Weights of a small transformer language model.
Size: width 256, 4 heads of 64, 12.6M parameters.
Architecture: RMSNorm before each block, rotary positions, no biases in attention or MLP, tied embeddings.
Training: a variant of Muon for these matrices, 344M tokens, 10495 steps.
MLP neurons of a small language model. Each row is named by its layer, matrix (gate and up: input weights) and neuron, and shows model dimensions 0-255. Each number is 500 + 50 x the weight over its row's rms, rounded and kept within 0 to 999. Numbers have three digits each. A neuron's up and down rows have the sign that makes its largest values positive.
After each neuron's rows, "fires on" lists the tokens most often at its 100 highest values on Wikipedia text that the model never trained on.

L13.gate282:489578560544452467470442508539607469478525626501480459557451562510501549616407569545445426555599545556518465419516421504526487496482543505540465520429501462481468495541447541483444550589487478562538401426532515467517373523495461523435621498475497509457461538466518567437563550494478501541513573446403467474541486499474549529512523445585475506517538365459445478544498479418525490487447494550416440509572410490425561536504506515487434531458543478415543564508425498601490484523542502515552569547379422411560444580453539532470459551493509417531435482519442478504500523514589506520490436496456452488516470568471550443416449477524505550483568572462432478532467475478480468500458494521501431524543531442502424492538514608532415476449519501506385472632471450530466546467566486
L13.up282:470524492562432602447467522435460493508464462490536565527448469511522500504521485531511616540627585526494523425429554558561530491437493506550464586462509502619529467476569511476424427517500594585435580538633545518466451472454527551584562537455486451493532496612492511531517492475607464468560500550478497493471490454436542555548548517474540446488570391532486541465507463514493443502566511499467457529544529453496532489507583431415494420570595594464495583523529486536583403505451473526508520507552458501469421505588451523482413496459423417479551424554474602600511479516604477458529440518500463514586533453452454460514543486588566518527487463418520476591584453510497475564508465495435579554462457563588525515441439535514463453582499531511507437508453468470491517549574498
fires on: "\n", "-", "00", "2"

L3.gate424:532479496572503556465470493569562498502462440579621407544548546444551538502482479506555491564509513472385529500498462444516429454532550511471522517549513450454535422450574423588474512474542603499533580508558521415528553520532507451436482632510495474518549575387525519455541509436444468544485458507547485564556544477611530458532468436442507439529489514551535549613491452457545529505474560537481539443505549443489472462528473496532504448461530538534469502573422443459516521584480514534591582495462482507538488519586476613485485560359564536488485456489487443593540471531483594454524443505553534559556471505512456431441453491537525513446454441435509516507499423586563467570449454509485535451511372504505461398472600528515491523442520419487503483425521357425485526526570584
L3.up424:549461562570531519479486569448487559588577555531521502519520547467455520530410473539549416484539554533576425530427398469501487492464513435623578533455433529397516418545453526520515628551411465499559531477576499503511488512512491513501461584523521482476465562474542460477437524574551505592567443492434490589569502444453481510546461627400500479502452512491500489493489544535532579544490485545479501489517437564488449445535482540488370520532519613523481451615568383573493463528482456473479534483450525511427487402493511455560447548510552486509585576472517497492537451529479486455569486471449499450446449559530544527467466511535500461515425423456544487430482475620445610571435481584533520516421483448556494463512498505458484547532508485515498397455382413531544444555461559
fires on: "u", "ng", "n", "an", "ri"

L10.gate333:508498463479560498545540496394566527479553509575408427509443451370534429537454531535509412466497593461478471456489546485539511453445510557449566492541491565514471495552603450542527469424569531533533462535553511429558479490538540513505584502615507449518557479544502535496504464500526444551498476476420469462488609574528547574566520462446554456505540506564499467464443487543499624400489542486484556621536579474426560475394512566447496468432488454503503487503444465513479447416530430501400458503430487509584564563492570445503492477506525370484450449530486543625509590466522500508515511463475552564512404519443654489494582465447472521546486434538555474511509492478441465510530510540422470464447554567418473498526499455549555523530529476457425425453505464515486394551547579
L10.up333:467466443461479483480488537435558466471443408523536567461479526549529426461516522518506569519618488497486450549470580404504515494471441591531486414507421540530489382701551437530524452548433488458497560433514467475462472449513446473548529473467512552572459542574512543493585501551498535473465517490627488412472543433538448591493466429496559469486523484451436507569543511465554518493509506550483452463462472437484483487526446486488467589515406480493466490661486498596485582387578460422444465498527512510489454573473545502517526584490467538454495470446506555517516526579456615531548469566443557482518428601494511543516433529444444492549533438461490476450418567498519441526581486540512512434387428530501548478489501578542429473509460479529516467449564464571520528469482396
fires on: " I", "I", "'", ".", " ret", "n"

L4.gate278:519470447533542458521523433569435497520503409495533471484494459490427541554498424543444605442561538538435503543463445546495480445457520516534598574560479437523482533415451474504522510544458555549413442552520513493507521489549497476548609570525557527531494441532442550499566474482439591554470554489545594566474467499522440479427497580498481475485509491383446488503483442471455552525484547490448516464536410521425543444596529455403607450632436490543487480453540495442479450660523513494568448592509505490485526503548507534464566412446571480448474562516544559523529533524506484658524485568445502449520534481458447530449558624488547467481422485444580479522462456516562509533472500524440460450482526461488445425546478414396470549488517419534509530551510460566571585443560451
L4.up278:510459463547548526549526545541439497516543450501488465546441502496317530495558496483481492487485508553519448510477488599487529458487554496521629531498411514514507424450482466505473503529461454576468502410506445548544504547469488561498535537494487511585464552495461533445556541480461485521410457482462510564495483474588446510522521569415440449558550528524466482538505491567426608505442635462478426347579495561519414394471529474458518407469535483482439501617478533477449465589609491508516534498435452520476474422537498505511472456531500454432419525460560484478488484517425473580444505524425471549461493560496540492439502641514468463572525545593568532480427501566506419568517448472477453522573435406545485518490560514448448450557558589465511559577560615546483466519508543
fires on: " A", " Sa", " Vo", " For", "vo", " He"

L2.gate48:491528535567501516462457547499582530489472339502511487450474467464560525500513537510509531528536534447571506410488600508554513472415486440457442552525494485521549498498509485489514542497510512540472440475616571466551495461497478451438537483552548567475562412465530448532519456504465403508469493452466498443478469448461559543565393410523474489549473472520474510479640441533507479522469535550635462510515596461451549453576489505485495456574526444511494573531493400493420491490463539465559574398514469429575534504505496472429515483483493536403455563348462419471481504576476522510420458509548502498392536435480448507610455479542503520502484431513401447469551516490542399485452602513549433575558464582483478568364514547495376467491442431467464516442518473563442528516495471
L2.up48:511526529454522490444541497457478501582529463420474475439474463437519586541528515488431520457549421573396530453555552481501432564465585458583488581460532543532457506538509465559624582499544420485444438508624481485458574501527518463461445549538526575568489421430448502608525531528560471496502482495487570495516492547471532482532388466504549428527488437611499510538537508492566522489437476473533520457542462602510449467443537448478465576503570367474455598551514447453408542488485522432569505528545545435553562473540489459473539483535422555464477489515475513430461461556397448440395491457590501422459486454526390437464468584450533520587473493528424409559456500535543479458477546527523456547482495494397512565439551552548422493479501451451513528525503522493561533543437401
fires on: "cc", " rec", " Rec", " Conc", "Rec", " conc"

L6.gate275:556455606425477455431511531502516516487562496488387535426517474523529457504531523441467466419463460587502477522576558487488522537470582608552410486480522493451541547486456443459544482575488392528481477467566467372491450382503580534387512559434604511534520439544544461563545476430473509486530484428523502504443432570441544456524494445503471501497529493493420492487536604585515586540507462421451498462505518518464487543444594539448524567509473563495506508437632435467527577500595512483479498446590491523590480473531443503411530460502453490496476521513479623478589511502484512539515536512615513507461565400501525477604554461616480509529511578471450489571501499560489555505476506444471501428480458464630481489473474569452461461407508450487445543526560537506579522522542454
L6.up275:437436504517571503409456436492534503532509496508514491522498562591565620535520473428450505530550380516563539416552518551502442554469554549573514565433450542538460482587515573546465536477529444510556497500537481439588486529501431472500591491411515467526509546443414505568470409507489518421544507490529401420504482525547507529417498508473580446485504578571465542579601462500592529450459509529480483517528469563573484531437483489532503573544560552440491435449483470556469545502345527401556505464498479473462446523521504621503447600611524478447562497547571449500566568447485489503538516493606459397514432574500489488479495558473422457505495546468545542496467573468528522444508498496529432476506540538467509571418471528586488429488480430532519539472424451551545490563361526
fires on: "|", "=", " ="

L10.gate113:412508477420539465583492517473535524452462456502461549548479344496505416541610478557546464488422588450478529509493598444474556510490501530481440380496550522522512455554494443497468468602452557618450480501540452472542398401427568609519577496558480501454581488436530438483503498487391475534444483563494562478488414513524502507546512615502468452527494488551438560541527435510475495500505506485584562498529472491562452461418505432464591417450422541546511510514548534525556475508479534494504420547520473422500547489400481516460475498521417475518356479494554541515523474473507597480579508464532518560598597503523552508563440446519419518552449581522513489433518445511517524477454409497440442540443456545544525482478472572541400529547533439498528479519466498484535384442506524
L10.up113:506583451466532505386519517514539497523437640585507542438530596548533558447451501425420472551625476425458506470448471513630493460534472508516543502517416472503575489496488502599538596541481508541475562540515436465541549476598427538560505521412425380479489626495471467494539541562486662488589460409556475452473571551474469505490547531504530493478551468468537493525537505514559502494551475482514525454530553508417460442469474557499592499510466388549574566518492485497556522453550513582365530493479463563582449523509482467487498479433486560528513459571512553461502427465397513453559499516498446508469523534484519393498439567421539479522566495531613526573435527476478506557530494495509463503421522542513469464474414466497516471516527494534505534470614453448533417514524538
fires on: "-"

L6.gate475:451490496483477469565458426587534530391520413515536492457528520413520443489527584555535578529513498501421504471488459489394579456545407436482492550439550483524469420504544559529442515589451528511554458528564530478492521511527438572440573482530481544490569538534576471540500553541462527502527423488492439440526499490461569436517430493465505551517430554602492508464541454493405551386569573493556515427511485512525493497487495678577435425458579449524482460500506478491537536515474501489493623485474451403523412508317574510485430536529445453457511499441446499529493563515561519601538499534461454501416436511537557488567516521528444488449497537566492469395561518506529520559490564515460429511461521502465571512439453553494419458479395516494500474392568500514463525406493524
L6.up475:593583467473527459540495451527471517517536548462530568527425575504477452448505531379511541522512602562614496463531528495616547419486512458490565598450452419489585464456517605448502487506475560477575386421501489450502495593485490409528499524494517433488528581456498458511483533559499462389546501524497526476456447531522449498423424559399515468504510401462500503504497461481546449521578484538446514434531546417457442450533466515505530520486497544449489539508454522446499535400563472494410592495396525382495493501487424533543456434480449528553401502480485435550541555454495405575488501472472395433401558462406500524568484550483479496498515482521406439445496550471560510508551512531449438566432589476490520468460450462483479471416449477454571540516532465512509521368567509
fires on: "="

L10.gate177:515476467459476404519476556459473455573415579532494481459577487593537475523488591520472563518449550556498475517432564481406429506496519537524478436529398479494410506486479455554495535447569495512474495528492477525567479542506462438467622521581564485474559491561565555484594510499580604513513517485506508417457504561494564486424469591493434473423526502524443516553488488506477432532486553524547451565504513485486508568554528445480488500416508487459610474477527506484548480485473471477420483501554491519529520560507361480462510480345498578570466506541483570541563351491458558540490496442369486414449570489478566385454409516485549576516461489501534535451499546550480554565463492494522565486523551522479426418638487445553503423497515487520584499376516499505564515571440477
L10.up177:451484496480550486453440508438441415532437474485487502553542508467503411454374506617488503495527566523521561452510476490508562491575468443459528376458520579524482457494505483473480527481495540486527525504433495469443478561531540468568413459445526459495520474462463533413437481436489479464530498456500479473513448583504448502573501411524538449486527564459366553465527472583494445453512527454456597489509457550527525498484471422526486437476449508532569498529570515407537495537501475651499560477442433484475588612499445446492360477524527526461440492435428447532530485605545560565425542468498462520539549535511353520561460563550486594515584460476474589526521491437447440616502545533519490573492530545562512472568447526501538422442572577477494508472477497482369515433413542
fires on: " |", "|"

L11.gate362:588501433558494518458513434478481573383530441532506489426431434490514502530591482548537517510544432449488528461523542396555526557461497479461413416474470478411497497492457403400530447485486482450587480525541505503567505467523536432494464538532532561535479391489562512574472455493509475438541496501545548450568515553455528503459466504469514516484529470517426422471457522510577496468411529571511533477551467551561520568462537489484450407528545459519518511628457562500564548485421539437528546517410493528429471444452526541587469478460402429456570411505542585468515499585537549537466509573441404479540408470490470555538483470479476388437439515535525529505474538581404526651488574514594438548441567419550524476496559484453464568496566460524512568511524505415532504428531590
L11.up362:522430514462403380370471519525433530476544495510523546511496530417501510452572540469437438423490501523491521477460579526545491502536479433460491407438522458525413434585395383486566492532488567496502480512533470538528583518460528436532532521576525477564450379576577547602490430415493515403544468529559584422502506516489530484492430457472465593521573522425566414439489565491531480490519528570476521476500504463602500586499543529552467505563485418472531463509566448540478458572504479462458473452540528391504550548405494447420426482501435537512487460462550548455450470445504564493517572496541489503420441495448502492546537487487526505509507403510580486608480521465523516566450543465506412579484403522488507470419471490620523562504531513531557570418428516470498581503470554
fires on: "=", " of", " in", " football"

L10.gate174:538479467522425445435499551497483466542482527475453538501528437557497414489609505607503464470455498360465442571479453461491541535480468489481536550503450453472471473475521459493525469552506467480527543445589474475490474486486543569535562456487495481469484489459490475462563384381423544530536457521525503461533513527458516541626538442423481516446520468446527473487446390573511508490440467503444535523552460505516482467444484470461533496450508411562458517425551501578459447443465538488524466458442512598636640440480501472513448513489448558558515417449482503481599515562480530611566500466454381493494530446456486459522395567577462650492528501485472512481501543509529471494463529573510427530558545504555488484395643371447498484481455519538563558441508544547568587568445506
L10.up174:427539464498511353478520497507513443549489425533493503537560496458562428602504477505580448446446514524550581522573461537440507551567496468435528460527495423424475545416523503581493401475412548587481528423516469523509569366485451487460479554439566484571493470484481470410429480477521455569495469507527482480461485526489450494585469522493414464591520520463519495456477580481520512325446525472532430463477480469512570499528492520474508495518538524491555450451515560406524561474470454544408658473558390500497428490483507534373469442574576493482472544500543452484468504465428529529519510543468448515469446505407586525559485518498460592517519476490435516477452483448457566355445471403507578491480490527513482475465482527458561457441455440564500491507481545489636541507459523
fires on: "."

L6.gate167:544495487452427533613549505494600525453552509427526468457555487510479499409641504552538520478536496495434561523457561588543510544507443451502485443548434434523501526484535437451574495543514535466488437444485437498585543420532526559542483340455525387544470452448469472399499423445543500455542486557569539538548539519564578471502435424494448460511545513496523388572551499509505508515549564491515562474497484525521513487542518631492542536509452512452451542582600462555511500499522524421497459526444461498504619465489447457506382528473512524513524447452583550548588484497550505474516560450535480529509503479531520427510519554534524502594526402472451481417554459563459559551397563541557533509503482560545555581435518587463418530485471488536498544595445545494514454620560440
L6.up167:449502545481428489410500532577401474459554432535360434464607517493491437535459413383533412510442589497564504475489405537443429482481422490466483534505529478460521457526492449512516568535537540457398463452511501550475511489589412425482548502564499494541492509534517519462442588536485461528505530493487459535417541542483478564457609496585543482592460557597597524532507519440539477405517431469544389448508493443485506477494491463555506449553491469491568475544470498511506533510543445474575449442602527471467487603522453562496510513500460541486537587511466521541467427530474551523572490509571518523501499496473486348475517382464384491541526521470519578475444521583552554437422555438556545465478481592574495423470518445486511412418510476490570484538525425522521529450550527
fires on: ".", "\n\n"

L6.gate492:532577460481521506421477474542424465497535456497442441465537436471500508554469500492480482454550505549523529511480498453534529472466440478455464506512515565518411432524517445471497529521509498523539548496493488523492499453490425606530506515597491484486537447630537522519532447327516534448500552511564488457476574596345492493578540384534470463488430557550461527472472547509472528466500561563556520469556400476471555468636504445532622499395400430428475525496496493514480526482541570574500528529511538489454437511451450500468466567412494471487470476539567519504508467510576465466462475551487576557385510465438632533574390557454487560504474471547511467636477514568550441547472489502524536516448475422485462473633580531441481592429498447502495467554545491504513539535597550
L6.up492:425544515525506487541492421446495438529485438521532503587600401531560380515460498531486563558563441508415486459447584542492549521468575447398528543496514529439459550535580500568479457475450543415421549501474444440566502493457462506500484467458460555564410571468509523413499567612453493575486489454517489461569448432437479484563558515455505480608478498498492496573594420504530559508517512549535508471580481506538607435583458470537402560501520466512445463441604547423525437502457428581555421530426504520354518560459505552503536483590456485434499452450518514426494519469526473478491516492540487521485524490472524552442474558411590591540487450526446498499448583457492553511558552515604488502469496453523473485534499617469530531503575554478458442468556556535443546450442550
fires on: ":", " |"

L4.gate204:451509426527454500501535517478483492560561493482508474488605447569566488492583535513526527463514530538508578451559436575437453524558557499516502489488448414536472571470449375575443387478508446549478463522445485530567498479428440488605538546459468533446460562450518556562528467497485648422584450494514467526528526506381570470516549422534522452445454531529419497463563544471476562527568441460610482572445459542539522509511447475580495462532482507453538467529401514498483509526538621457553385493446518414598537518438458483474427497463458512419451449604438507466480483471460488512489521522505424515457454534543554533503423524542520580490445550528559586525514550395461472508560476418505464452457536373476535467569440501545449562488487479476468520434469397473542584520563542
L4.up204:541456495470587513510431548463569568482409480478435496588606514606573436447485492498501473476560562503463485427542523472419411580527460479512448564533525415483488418492530525561577496506541532391503416531521459523472468475416515567561566545485519487439465481474423549556514643520523558495532530508499502510577552593466486439516581439503598515542497479557398506581539501520449492468592474530555467395464567404560548471480525545577527520499572422478481443483524517448503562462524399441540426557429506424474545507535471575544488446585431507505441460569555442442519471506421499478483471553484501491445443472499557486481560504478518519431576476505590420576469485552486459551534580505437445461481501538549572501529497398501580555498504469521544451475467426456544610557527510
fires on: " –", ":", " |"

L6.gate326:470571405509363507536462471513478517492574541491551537417488526526451553518569445559612572519544528595564486547500416522538463463573534442497493517559521460499452551481541525539462490442578562487458571551520528456536441458556480488473534572598442373530601493411484401491510481479529480476489491491561531541484565612548511517468448531577541502505470524542461468472554491449510514500553465464573524531502514489420530416547529484478496428528514418487502356532487504490454576520489434477513570500540437430491489473540456396428410540417521426450519491493528534359482486467443496523504453531475541486499459507431541556481555527454476516460522532452524469458590505531516555406609513463472444392515404469455565483424462445487437452453525432583492458488424570529520559405401471
L6.up326:512599494554474452465601471504483436541552560475368516552440471539505580449501441515569494479531462455458474525553531465460442480547515572458487572435547442503465531555549652558554542429444493633531529553551507520568524486575475601534518563426561501489473619515497492479457459539509578461510486549496545490470619546520451528479528547483465533553510544529523468534568518509600481496541523494547529472446532574447547491501429444518428412502497553509463590536480551483486513566380449491565557497411556560461451402457411551450480580482488538557510446394446474431481454574539505473495609455489579400491546546562541496500533565499434521498472543475475436538455487411442522500491437496424515530502552492547466526475464546543509466516559483552497562469549647445452459470475476
fires on: " a", "\n\n", " an", " is", " was", " ="

L13.gate157:571460480585597524473439563506546518583492541561445578508444416468539504509513486556543521600613539475487491471438579513557567458440559415581622486492487593503514444493601451421580476574545499528587397554500542451448489543504506541521526468498499455463555472546432453491485569548514432460572537492525448526526506505586520541577483491496482534565490551589464460473501519506491502454364471553486440467472392569471502522505490443513510447493552470501513492510497541506465511519579423510455468516430481420425379528520480571557511483526529495578505512492513517438450625527532496543519454554371484508490485605469581469446491496521494642547535526536503497395463572603510529484438569443466488478478529507386412496412548502463535543534527460500512456532490532500450448433548483
L13.up157:531499509465499452387485475572549475498472486501615515508530535520485567578438481574475537463527532550457390553502456477583490565529458503499554502480402504542601500537521544490513531557475524432479556538405485599437545498488516491530531535445513524615514603546521408395613550506477577527566454501554499492567595485529538494484457501499452404511544464533494522479501514486396535501557577579565448497527469376427465549536613449482615496513492475487517447605530496490504454425441506582461494498523511565550515489476425534630466601465528448549519435516494517561446567385524471506548494531596414546553459557499520469484415489539546528414537461482534549535511458552532516526489503484493574424526487574539475396556502555414510528486543504503492446442509549497443406460541477
fires on: ".", " mis", "-"

L3.gate378:541551500461442569550480490565489540570532481525477545425561360507441419473554409452481532522406466480510667447494579583463528554470436549433542529540531541493550521505502485415506466522457530585558535555456452439611477515520502574420449388508477503536475481513481498480486529540505558466550505447502486496452544492466534510437468391544433559556544439532564529507390482513482422446510457457473484512402470429436451471485453538476521433508469503524518535489426513583455513515549478525482519596502488479544527533462523489476404481475518457488507496461421522549419553578495459548546538484540532590549492501511486490443480611528519557492455410611474495528524485576493507522415553581562502417513427565506534446397557509383511495479546461470438402432614494550488413507563457
L3.up378:478477384499452502497576550519604556475547533471454470354513488454416471548522434459465476440495506542495518535467375562462471518393509627436530490642454499466536523467528512525423443495431427511500415558477468580455559517517470603508521473620484406522534502504492509489596460537489461556561461482477471554579552555473616454531489380513491432551536503456545536516385509474521490540448480490528528540587468558482524496438611436509485511524425468432553432536417505505473496494554502408492533501488529513424557562556448521525465430552554527428505512603462543536536613483566494497487508514542517440611457470550554539449522537498549449488416531519492488459530550603484589597478581449553538520510437475526554433491466513466507493488485532475457512543488488502574479503527472
fires on: ".", "\""

L9.gate267:631550539479533542490493458498574470530510475466443512485596426583475601569423558457434496455467546497447489530514533544521546426527522479511473478476479519485517565447571453439501518357527501486542541460518481491455496509486515524491490594406554533544500508426525384581537508492501593461510605516523534488471417555478479424421522451526405583462534461559457457490585464435528534525531463391448466509529558563511501373585505482448514525493548552421508504554519513542443489530476643538566510579522518531483451510418438526471594560491543492400500547468571514463495521487528508633487482611515406455538505486545581501485471498505400579533563534529476473442433490504472512500453472436438571561500510410475530491488566504583558502490510456380407497481499537487519513409548469
L9.up267:586523519429381497471524480454601470530539488430457507429391519553443550507516537438412493529499570529506496508467496520503438437490524504491500458468473481506494541532596505514585498514448511549496538509440534497450562495520466554575551565451519555502460499528560453480508361517454570470581578590497521520475423567466452540472507563458487492486537492554441459548599479408538540524611500421511515553531501570460541449513544500439547471543489496430556422519497576454450492547479510444521487570486515537430584554526502511510375548512527522430576559446522569460420542419441509591540501474541442442465405488478540449493519479541427503547550483605562597467441626488484514470475415416467615539567439444508501552457461451505410403550468524442473508604445479473530457435479457
fires on: " =", " is", " a", "c", "="

L10.gate280:443476501474580466467495457528555499494416429488561431507504471539550561513492448539476387480508488522484538523538563520536526643533438550471525562621489535468511518513407514481479362443498493537492493495571508523474507528507424571435536358436432449501475390460563538469505441502431598428476579459518532504573672587487513514478479528518463531531473551558392506563587471447527529472458541555500445546517509428487507502553574473459448535365531555521459518565518534499561486483532525496484454507439512561544509518511488516472432518497543544514459553526531553586486538538518546469494495576446474438539552498504551520586388552515529405431492556581614521495487484505617426448541463558569478524448516542414556545559416460539504559519484503490476531530412493496473544425469468
L10.up280:543513484565509570431496477557519530599462552447409468536543416568503481519477507433418479518439462526483536617462540499451560489492502455457509517543459481539506554551492530393486404512466437420551484369505554419473488528473450555433517400459472499432514532468455522425499458526466586407487510384623475541441476474537517531575506526505529551603553481500406568543454452582527503465465515578522569512508492567495559449518445571398521552586456463528482393483489528534543519513423525529446558476504531440420580473498497508534586527452585512499516541483551530406511490451505599432504458584505429606480498444503452471519523510526602470574590451526401405485498528456503502489464542504514521448538480491377536508515463543529457579478452417517422518525511472444568513491534541
fires on: " |", "-", "'", "|"

L4.gate504:518577596511515459527535519591422417525498316413526499494543481538526480486527598528482490595514491613541546476480447462544521418514493447446459509496411582516535430451584471400550555512532543561474511445544490406520554542522471562561580539497465453555381575549547587447519466473513520432387552566467475525448462457428458463499485447494584485615495569554459497459497512545541507518491500532405431484488538504533456485486473491525545468535474451551435500499509382484487461477569508486369445550502500495479496521446418527518504535464476533535470492437518502496506484497509502540501475535516592550461451538440481466479487519367489539553457522526514341567445451531461545564510596557398488468516495466540397462549485603478536425478545478519514483523511483567489526401506483
L4.up504:448471480529485506509436515615555458504463485409520557400559465491504467436546639509548519581494487594502467419521408494379510494523540495502453462487520584472529503475623502452543529481449485471601549419486518448547460624492533516567522481502535551451472624487566552494512477463475552558497512600529507450490410566490472477492487433484536574535489516525464612537468487532481575554489511505473522468496494564556495515474534414496559535506474463502522544526417424604412460509509504553424587504429456580514556509499490448518513528521552428486423525492467521517481470514484543521482374582475577576477499576510485438469579607535452551578503516524580468514452583580397538517515453538487440527492478437469523501540467567480473531458577486531533564551567531432401438382546487
fires on: " |"

L13.gate457:594477449514470493365578499601593512502441503597522469489471572422556519478495561523384525511566464490534482421515498505540552535518535470552475549468551546535460520480488380507535482564444498533530485515486445479557465609559498515503487462544535462510541466547560511534422513506516470534570579447547438497541616481406569510539415511531425490443501478488487423468469505366441502467615399428450523546482474583535477407514513475449471406478469509448475460509503471446474516438449403407526552449520506501553464571441522524513508487538364392520464470525474531386625521489409460519467496435393465435502473445523520495398575477472533459509455427508558464488543480534388599476499543483550495500468479431481472519517485496459449472489498516544426484514501464475579497538510574
L13.up457:622518546494487447415520522510559488452444507474440532470457405525496519529435505605555529470539475384518508433494529502521548463463599488457473441453515474385457468576408487523529518540496532591497447525476516476564388604552496467433523569517526417514568452513585510468496481501457565550524464483584519458583517555493535579515502478592482528513472451392551576520588500562468480566426492513516565486541527533480563495449489630521434499556538530509530509491501511474555481479462498507509481569487507472557499519417573539485451517449456455466633390506517514460542488553432557524521475430509467515466503507455477421509528575572565548492550528474477495484558517508384474446513488489569508575468568406527481605547523446569458625546392489441419494462524570422597509499587493
fires on: " in", " and", " of", "cal"

L9.gate21:482455446500535456552456538532559484584586425507547540432413456533482568498560406589479509517487488492526477531467538587480487541466520488532532480453463530469531513478466470598500442603537474487532315532510539522508586477513494436446522524554613480501472527450544428506531476601509558394563467459503475501572475512432494607526510469541424501532515550478562577522432538524507528498492476600510464514539501469442543515477467482591449448488494519534471536516413435485498453520504499459446514530517425590537609471479438461461513473412449547529458552565492540396432412449419453497540503463546419478492538393534427538603425439458466551417478483517508537481534501458522445457599461463588495473488482494499541600467534455525516481615456434505467350476533459428469488454489586
L9.up21:454478462438544552524546511456514494531554427442498518498502388510561490479487553619482518480489491497504506417459484484544479516448471478532564517470498515476519515481475532512454596442552442496497502549497508484595584556452482500556507394426569508472584430458573495489495498527503560484525410532514527526506499591515552593503454409568475473549491432462583517541495441475535548541503517514489458528466579508516459575469485452576449436485416411450391494596421435507496459421474617605539495588536541557499574531458530498564495442464514552521550440524423553405483592494457420591442508428424490471436507493469524577504474476599384508579436491539560377492520421479459457478581512438410532512416501498455505554435477433552468513514543472493617477504513471519410462484551426
fires on: "C", "1", " rec", "oc", " Rec", "0"

L9.gate487:441548471483409478486513562498498465413580508511531476508484485500519486485496498529482512610504558517409459485490435562458528493478532540551468484460447500534442526502507421419425454450389487458479532521504507461527447553480486487484493467436434432612564478581484523481495466427514442568474547511465537500506517496503482538445545504526556566600564452536467436438470444500510469419443464414469465465437466541476424553479489479498496510560452435471500396590413500581461369515482507508510509549518502492584508526482454496410528403416613546594525599452575427440578485393435452400555589511493458551493504454464538429503514547453453479563524478515456540397478421563439542439501521550493479554502464460478647514487373400556579488466449472455449509442421472444485514439521498
L9.up487:407652460481495472555553588489483463463572434562545445478464409525539571521446454551577494547527459544423514456524450471550536472476557427518512442392487446541495532572438490482433508492497435446486543587549516527532496537561450542536503504521490465593583579521448523529528415464542576464565448465547479549560532469517520406533485498433537495469547438532479522493573460440501467568482447443487559604481476547467427541491495459430514501512544502484479444504437553539458456483405547394490499532515534531400539491482566457430471479435547469464561444508501528444469510454604503403524599530510411385554510511522437486505541550474435435529517520390494418482426517543477519586612494524435474539511452501416517509428449413501629504543584530449398539544495465524472545494506491
fires on: " =", "/", "\n\n", "ić", "č", "ć"

L10.gate62:470474448519529457534454576544521521362591489477530523456440487452479463551533539490496507450495571523542523529503459545452600510367462475494497437456554447463529400494497480619456496450486539497466514421534491461510517451506499469536526444488527402530529461554572432535498489473484384472512600497411508351534513602543520493483473496575585459603541514488511500426518492448383513465481555546583477525549427470404572530518395500484480529498466535522512456528433545438594499521504371417448510419462474523608494458503555517429440542509514445549500480464506418571366418504586553579510521515468485533440471502447561459500431547454452456496550485468517515469562516524515487507505526544564484479449485610512554470444511510449463434579446544425509520450514561588479508532555555
L10.up62:550489503531453456441518567472560443506500493587457495445514516523436511554547536515520543539523558510466493431410439526533514472436507529453554452511494493488560410486497502528457441447489522503497421521493465346534472560550565576456519555538548467451462567488410591451511433458502569357453564431530495513542569504549504599527582462468522469542554424446483500458523469506451499548441592500485516500472624484501512500491478559486531468594447522514453407517409525426549551535445445513450557503521432525500470407469446402505586528433531516521527472445477473487518564475459534595524476494540397481538495503552514498530441617413496532463514469533516413474551463531468572497492519541506520512462489490498502582431495630585489496419399488585336432486444520545467568473525615
fires on: "="

L4.gate493:493454481435451415479529497527500434505465482482470521472519422428490515568537572500424566565510524453443400676558436427462528536520434381485508440581462469496483427411508495458498474472490412432564534425518519471446413490481526519586497541537521573472541539403532478480547468438477487555501489489498590463443400578505344485503547475531396520567448547501425507476441492545511482497463516542441469477531436520497472479518467480577474512574540612440552474563471570508459499506489489558433471529486458452543491475434552507522509478467464474443470585465430467513502496552446554513471518564410490499511456503496536415481351577502457464440458437465448528544434441529445509569574443491551447468553525427508601519508490418552543572503454424474548505590520440604448483497517516
L4.up493:389491425527430353422487473545463502485551491549582476471586477447561533510498594525505522507516568485520463516480512485516525394498498561418524566485566479552548486530455432510510549417565460452470591527534469532522474561543444547510551481422459513553482591475417452489542563512412539528495492514446493558429527540511575473492518489484480445477545506561365493515463445513607523549557522540459441478548465515486507485653493514596510493477484469502491492497483482477482442523464489479498567517445504456546422548538467480456450508483390527391443483455507521462527376517527580478555484562441472484517458372435525434545539569529497478467502636606512516548402587445480406477557517613476507462421487418581504518543482502500488583450416494465530498431542505445504478423510440
fires on: " |", " /", " ft", " addition", "ad", " Bronze"